Weights of a small GPT-style language model, trained from scratch on English Wikipedia: 18 layers, 9209 steps.
MLP neurons of a small language model. Each row is named by its layer, matrix (up: input weights) and neuron, and shows model dimensions 144-239. Each number is 128 + 32 x the weight over its row's rms, rounded and kept within 0 to 255.
After each neuron's rows, "fires after" lists the tokens most often just before its 100 highest values on Wikipedia text that the model never trained on; "fires on" lists the tokens most often at its 100 highest values on Wikipedia text that the model never trained on. A number after a token or word is its count.

L6.up1080 [148  78  70  48 117  65 159  99 166 132 115 155  87 166  99 166 191  58  88  94 226 168 124 182 132 120 147 155  85 139 121 153 120 143 159 111 175 146 175 159  92 115  70 125 153 144  85 168 115 172 103  99 169  82 125  90 118 130 149 167  71 167 123 123 176 120 133  73  81 153  85 107  70 116 114 110 204 118 138 119 120 134 137 140 126 116 167 170  84 125 145  85 172 141  92 132]
fires after: "\n" 100
fires on: "\n" 99

L6.up1703 [123 182 101 135 127 109  80 106 101 110 175 155 171 133 116 194 153 129 122 102 120 130  97 124 151  93 126  79 138  57 168 155  88 193 143 181 171 116 140 135 125  94  25 150  92 127 139 123 128  86 136 139 115 141 129  97 135 112 174 119 165 125 116 109 202 116  75 160 170 101 155 117 128  78 123 125 107 122 170 105 102  95  51  97 127 154 170  40  79 151  97  86 179 141 119 102]
fires after: " |" 37, " j" 10, " Away" 4, " of" 4
fires on: "\n" 25, " " 11, "uris" 10, " Ag" 5, " district" 4, " team" 4

L8.up1841 [163 135  70 122  99 150 137 101 129 139 154  89 159  47 118 126 144 148 122 114  89 101 121  88 154 112 135  86 126 101 129  84 233 165 132 155 112 102 110 142 125 151 140 119  87 183 160 151 132 117  91 122  97 115  88 141 145 126 141 110 139 144 158  74  73 165 144 110 172 173 137 126 165 170 142  76 156 100 111 132 117 129  71 103  99  89 131 130 170  83 146 144  92 110 137 168]
fires after: " |" 34, "S" 15, "b" 5, " 0" 5, "ering" 4
fires on: " 0" 33, " |" 21, "." 19, "\n" 7, "f" 5

L6.up1465 [ 81 171 142 128 149  94  85 119 115 133 172 206 141  73 118  95 157 172 146 101 129 136 157  51  85 113 145  67 176 121 166 140 189 115 114 151 145  72 130 134 138 103 101 122 143 162 106 167  99 146 148 138 155 122 135 132  83 108 206 128 123 114  88 146  99  92 124 134 118 139 159 155  90 103 150 125  77 110  94 185 130 140  83  98 138 188 124 101 113 131 135 132 147 130 151 149]
fires after: " |" 49, " d" 9
fires on: "\n" 52, "'" 20, "," 4, ":" 4

L6.up1836 [ 36 180 161  94 143 158 134  74 139 121 158 119 109 169 112 149 105 156  73 188 123 107 120  96 140 166  90  65 150 123 102 124 149 172 151  79  83 111 127 142  95 129 131  74 128 149 158 123 138 128 209 148 149 127  71 135 169 131 136 164 184 119  75 153 105 157  75  88 169 100 134 127  96 102 159 107 115 153  68 118 180 130 158 126 154 125 163 100 172 133 122 100 132 110 173 151]
fires after: " and" 40, " which" 7, " where" 7, " song" 4
fires on: "," 35, " the" 12, " he" 7, " his" 6, " it" 5

L6.up352 [153 116 112 144  62 219 142 145 150 160 195 122 146 115 139 160 117 133 159 157 138 113 115 107 111 151 148 112 181 110 102 147 147 190 185 143 158 124 123 180  78  98  70 101 105 155 147 117  97 101  86  91 117  65 157 128  90  91 102 131 151 102  97 123 131 138 107 135 144 156 119  63 109 115 126 186 101 130 154 148 129 133 100 143  89 174 168 180 106 145 118 111 150 116 119 113]
fires after: " |" 53, " the" 14, " and" 4
fires on: " 0" 47, "ing" 6, " to" 5, "\n" 5, " |" 4

L6.up1005 [162 153 166 104 177 182 106 112 121 127 129  98 111 105 117 135 100  99 152 165 141 128  61  99 119 156 119 102 166 161  93 124 131 116 148 150 137  97 113 154 130 108 141 122 117 167 190 104 152  81 121 130 129 100  93 145  98 137 152 149 142 108 183 115 112  75 102 188 156 173 190 108 158 116 108 160 134 123  85 125 110 177 124 133 100 133  76 139 153 109 140 147 161 128 121 135]
fires after: " was" 26, " is" 15, " were" 10, " are" 8, "|" 6
fires on: " the" 49, " also" 9, " Year" 5, " both" 4

L6.up1302 [111 201  96 129 169  77 116 152 164 126 135 111 152 149  68 132 108 190 104 123 117 152 135 166 145 160 133  55 109 158 148 160 104 127 141 150 143 100 100 111 160 131  95 157 134 126 110 180 135  82 113 241 165 153  66  98 137 177 166 154 106 109 118 146 146  88 125  87 189 120 139 196 128 103 144 121 122 173 188 152 157 145 103 111 129 170 123  83 150 110  89 123 124 109 123 119]
fires after: " ==" 24, " ===" 16, "===" 14, "==" 11
fires on: "\n" 66, "." 34

L6.up890 [119 118 186 125 135 116 134 132 133 169 198  77  95 123 126 136 189 134 104 151 141 149 117 154 199 187 142 164 132 111 106 166  97 126 111  97 121 129 115  88 132  91 140 128 166 140 187 193  95 174 131 133 123 122  74 108 134  84 122  74 237 115  94 147 134 113 113 119 152 167 177  67 153 102 160  78 170 186 136 146  94 154 159 105 148 116  79 129 136 116 123 137 150 160 139  79]
fires after: " as" 27, " the" 14, " became" 11, " was" 5
fires on: " a" 21, " the" 11, " one" 10, " an" 7, " first" 6, " \"" 6

L6.up1208 [129 152 135 135 116 126 182 121 127 114 160 199 122 146  85 221 180 149  83 126  99 122 159 162 124 139  73  63 151 196 105 128  89 117 128  98 179 146  75 128 124 155 147  96 165  86  93  80 114 172 127 174  85 137  83 123 172 109 146 121 175  81 133 138 155 195 132 103 144 138 152 142 109  86 111 122 165 164 167 143 139 177 147  86 159 140 126 116  98 151 136 159 125 142 215 104]
fires after: " and" 87
fires on: " the" 45, " a" 8, " and" 6, " an" 4

L6.up777 [141 158  89 129 116 119 120 128 206 109 169 136  63  84 152 133  82 207 140 203 134  82 219 127 172 135 133 144 199 119 111 200 141 112 186 106 124 114 107 168 139 116 132 130  78 129 127 122 139 112  65 107 165 155 131 135  77 151 147 149  86 113 160 129 167 114 113 158 129 114 144 131 184 133 166  72 129 154 176 101  67 115  95 140 103  77  74 124  43 205 166 108 117 104 134 168]
fires after: " the" 31, " The" 7, " United" 6, "History" 5, "Career" 4, "The" 4
fires on: "==" 29, " time" 7, " States" 7, " and" 6, " city" 6, " state" 5

L8.up1717 [151 101 167 127  88 168 115 120  96 120 176 196  99 133  89 136 124 102 129 166  79 176 144 145 170 171 168 119 120 125 120 137 134  90 163 125 120  98 104 144 152 107 123 138 115 118  99 147 106 152 132 143 147  93  71 123 106  82 166 109  74 100 160 131 115 164  98  72 102 165 122 142  90 142 134 126 110 126 168 174 142 140 153 137 157 144 126 177 126  87 148 128 119 120 111 118]
fires after: " " 26, " St" 7, " N" 7, " (" 7, "S" 6, " S" 4
fires on: " |" 26, "." 16, "E" 4, "B" 4

L6.up1095 [101  79  94 136 162 122 158 120 114 121 105 187 155 220 120 171 154 142  94 122 150 157 155 169 142 119 172  96 107 132 130  97 174  81 176 130  83 132 123  90 127 153 142 127 118 166 163 158 161 127 178 112 151  58 175 149 112 133 170  92 110 147 194 109  71  78 138 138  79 108  91 126  56 114 104 133 134  99 148  95 121 134 112 142 176 129 136  96 125 188 108 127 108 126 174 155]
fires after: "," 57, "\n" 7, " 2020" 4
fires on: " he" 43, " she" 21, "," 8, "He" 6

L6.up214 [198 114 123 196 122 160 103 169 117 224 141  50  94 192 131  40 194 157 135 180 149 183 129 179 155 138 142 131 153  90 112 151 141 111 118 162 152 130  94 133 129 120 137 102 145  84 107 110 123 118  95 135 120 122 152 178 145 138  91 176 101 121  92 107 119  87 150 124 119 133 118 117 130 141 140  77 135  98 143 134  98 181 196 130 142 175  72 120 167 115 143 138  85 115 175  74]
fires after: " was" 32, " is" 8, " being" 6, " were" 5, " became" 5, " also" 4
fires on: " the" 41, "." 7, " to" 5, " one" 5, "'s" 4

L8.up832 [121 150 146  96  99  93 139 102  97 169 109 177  84  86 153 109  93 128 100 122 163 147 126  90  83 135 124  41 151 135 143  88 123 135  52 144 128 133 172 178 182 155 173 113 166 173 115 152 181 150  94  83 171 118 115 162 154 200 113 141 118  92 117 106 107 121 176 136 147  84 111 155 141 147  74 143 161 115 134 199 134 193  97 152 169 100 119 145 131 111 140 153  96 115  91 176]
fires after: " it" 25, " It" 15, " W" 5, "It" 4, " We" 4, " He" 4
fires on: " was" 32, " is" 11, "'s" 8, "'re" 5, " been" 4

L6.up1079 [ 93  96 122  80  94 145 174 156 145 176 145 127 121 106 148 132 151 154 105 158 134 144 145 142 134 118 192 131 127  89 104  67 136 116 108  65 185 107 173 139 134 126  48 174  78 151 108  88 151 123 152 131 128  94  95 137  82 147 106 138 109 122 190  87 120 137 175 135 156 121 158 114 183  83 160 149 118 168 191  97 114 143 116 108 160 111  94 157 128 128 204 145 161 115  78 153]
fires after: " " 29, " Democratic" 7, " \"" 6, " was" 6, " votes" 6, " |" 5
fires on: " |" 52, " to" 9, "a" 8, " be" 4

L6.up1434 [102 143  96  83 125 176 109 184  86 131 169 113 147  99 145 141  81 184 101 127 160 146 101  65 193  90 167 153 135 103  59 137 171  58 161 150  81 125 122  78 166 134 141 118 129 144 108 142 188  92  88 103 111 133 110 114  84  81 120 113 170 143 141 182  91 151  93 150 115  90  48 162 140 156 153 146 143 108 128 151 103  86 179  52 141 147 160 133 155 138 123 105 137 112  87 197]
fires after: " |" 32, "|" 22, "\n" 9, " No" 6, " Set" 4
fires on: " 3" 50, "." 12, " 4" 11, "4" 10, " Writ" 6, "3" 5

L8.up1560 [ 84  97  75  84 196 122 137 148 140  27 154 160  83 138 112 122 149 117 112  68  76 137 141 128 185 189 105  90 106 123 152 110  88  79 102 146  88 161 103 135 152 156 124  99 136 125 153 130 131 110 151 144  74 189 140  73  90 111  86  99  83 122  91 130 140 225  80 150 119 173 148 172 149 143 133 146 103  98  89 115 107 140  91 137 133  97  94 120 116 118 148 127 128 189 105 116]
fires after: " 1" 22, " 3" 19, " 2" 8, " 0" 6, " |" 5, ":" 5
fires on: "–" 46, "/" 7, " +" 5, "," 4

L6.up739 [ 99 116 152 130  97  99 186 163 164 118 125 102 111  96 132 106  83 116 112  73 167 148 126 150 107 147 105 216 103  93 126 156 109 125 136 131 179 175 102 145 110 155 125  95 118 125  35 109 102  94 150 103 152 171  89  81 101 141  96 168 157 158 121 139  69 199 192 137 155 101 138 122  85 132 147 134 112 144 133 201 136 114  80 146 125 121 166  95 157 149 167 112 108 157  76 148]
fires after: " |" 63, " " 8
fires on: " |" 23, " " 21, " ESPN" 8, " Yes" 6, " Former" 5, " No" 4

L8.up1152 [154  90 126 125 212 132 124 127 143 168 141 147 113  93 150  83 108  79 143  96 165 105 133 117 179 177 137 129 102 140 129 155 111  84  98 117 123 159  85 138 115  66 121 120 147 147  67 151 133 125 152 150 143 187  98 114  97 112 135 122 148 115 133 113 156 180 133 148 177 102 129  86 134 154 170 127 155 137 150  92 148 113  76 138 133 130 110  66 139 119 148 190 185 135 171  81]
fires after: " the" 44, " The" 8, " H" 4
fires on: " first" 26, "th" 14, " second" 11, "ast" 8, " third" 6

L8.up546 [129 131 155 133 166 127 115 118 116  52 143 111 135  71  92  98 129 107 110 107 139 145 139 126 109 110 125  89 131  99 168 118 143 135  94 155 174  83 122 132 127 127  89 163 111  69  96 156 112 107 110 166 146  61 111 161 134  87 116 105  79 140 168 124 136  58 117 118 135 139 161  89 177 191 115 100 166 150 133 109  38 136 150 116 104 140 128  85 104  98 198 159 126  99  91 145]
fires after: "\n" 26, ":" 12, " No" 9, " |" 5, "|" 4, "s" 4
fires on: "\n" 28, "|" 19, "." 12, "^{" 4, ")" 4

L6.up1052 [146 163 162 170 183 155 195 166 187 105 147 160 138 114 141 100 118 161  97  95 120 118 142  93 149 125 147 132 158 174 155 191  98 163 107 103  72  76 117 171 109 184 128 129  79 162 168 166 111 103 124  99 117 104 147  88  75 118  93 139 143  86 132 140 113 177 130 113 138  53  88  99 122 127  59 130 140  64 111 113 157 118  84  85 170  62 123 134 193 114 145 149 119  91  95  99]
fires after: " |" 46, " 0" 25, "enth" 6
fires on: " 0" 40, " |" 26, "." 12

L6.up1651 [110 167 180 159 160 113  79 154 147  76 123 114 121 119 122  80 100 104  61  52 126 159 174  84 100 151  99 150 132  86 159 112 120 144 140 146 126 181 113  88 155 103 134 113 149  87 203 152 189 175 169 128 150 138 177 108 173 153 162 100 143  51  96 152 124 182 154 118 142  87 116 102  80 131 150 121 129 134 152 128 125 178 133 128 140  85 156 101 120 130 153 109 136 144  94 119]
fires after: "." 18, "–" 15, " +" 8, "6" 7, " −" 7
fires on: "." 19, "1" 15, " |" 10, "6" 9, "7" 6, "4" 5

L8.up651 [101 166  82  79 156 105 130 170 148  93 124 146 171 178 141 125 162 111 152 131 127 122 152 114 162 127 107  96 142 157  73 150  98 108  89 113 123 129  67  83 140 174  73 111  79 112 164 151  86 168 181 120 149 148  89 116 137 132 121 174 119 159 127 139 165 160 193  95 130 131 144  29 123 141  77 126 137  92 170 191 176 144 203  90 178 125 140 166 196 153 121  99  80 132 110  59]
fires after: " one" 27, " " 12, " O" 7, " 0" 5, " served" 4, " elected" 4
fires on: " of" 41, " |" 19, " on" 8, " to" 5, " as" 5, "K" 4

L6.up1074 [183 156 116 164 125 187 118 124 143 163 143  97 150 152  97 162 148 163 106  77 161 135 106 124 122 116 107 147 169 126 141 131  96  72  96 144  94 174  93  91 114  57 139  98 150 103 187 127 125 159 109 173 125 109 114  96 127 159 116 144 105 150  87  94  74 103 171 128 118 168 168 125 158 137 165 124 114 127 140 111 165 156 104 128 135 178 160  72 123  86 142 137 139 119  96 150]
fires after: " was" 36, " |" 17, " is" 8, " were" 6
fires on: " also" 25, " %" 12, "197" 5, " |" 5, " again" 4, " elected" 4

L8.up948 [164 100 143 151  87 110 113 102 138 110 119 194 131 127 208 166  85 165  66 130 102  85 179 128 146 102 176 147 104  96 169 124 142  94 161  87 145  77 170 166 134 146 112 107 146 160 146 210 186  97  75 128 159 123 144 105 153 138 102 121 179  66 117 168 126 107 164 163 128 111  98 138  82  72 165 150 136 113 137 139 137 109 139 137 118 122 125 107 142  71 141 128  97  93  95  94]
fires after: " there" 14, " it" 13, " There" 8, " was" 6, " It" 5, " has" 4
fires on: " is" 15, " was" 14, "'s" 8, " been" 6, "st" 4, "f" 4

L6.up243 [160  87 128 142 125 164 138 117 145 181 184 131  93 187 147 148 187 141 156 156 144 153 109 160 152 146  99  65 120 139  81 148 103 128 108 119 144 123 110 149 114 102 139 107 123  83 148 141 148 161 122 177 116 128 109 104 121 122 176 133 146 154 104 114 128 178  78 169 152 107  97  45 158  93 158 161 153 112 146  79 161 150 142 166  64  77 130 136 129  60 129  73 195 128 100 146]
fires after: " the" 61, " " 12, " —" 5, " a" 4
fires on: " |" 23, " first" 20, " only" 5, " second" 5, " largest" 4

L8.up608 [133  64  96  91 174 170  82 147 139  73 141  96 128 143 151 125 141 119 136 114 161 170 160 161  90 150  91 103 133 102 146 139 140  52  87 108 152 196 115  62 211  48 133 137 179  80 127 150 131 151 124 123 112 194 111 178 131  83 165 116  72 101  81 133 151 165 139 143 123 138  62  85  68 166 141 106 147 113 122 153 161  99 146 113 153 140 131 156  90 107 100 117 131 136 160  75]
fires after: "-" 42, " \"" 19, " (" 12, "\n" 7, " '" 4
fires on: "c" 18, "m" 15, "w" 8, "f" 7, "b" 7

L8.up85 [128 138  93 105  75 141 125  77 160 102 138  67 112 124 106 136  55 101 142 147  98 172 119 135 100 146  81 178 138 112 156 103 150 108  72 107 126 167 140 109 125 103 151 131 134 104 140 113 136 137 156 129 144  92 171 133  79 103 163 100 105 127 247 156 121 112 109 116 159 103 157 158 130 145 162  89 149 104 124  78 121 179 150 130  88  65 123 103 199 162 158 134 112 133 179 129]
fires after: "." 42, "m" 6, "be" 5, " career" 4
fires on: "0" 31, "==" 16, ")" 7, "." 7, "in" 5, "1" 4

L6.up744 [211 106  44 142 170  90 160 139 157 192 147 130 188  99 130 162 135 144 123 123 146 142 128 121 158 151 110 120 188 116 146 125 108 153 116 124  83 132 106 108 140 117 140  85 136  90 107  61 140 120 103 119  84 110 129 121 144 133 153 100 180 136  82 119 139 140  53 115 128 122 131 103 182 144 128  88 156 153 103  83 115 100 179  78  97 139 180 117  97 100 196 125 102  86 119  97]
fires after: "." 94
fires on: "\n" 100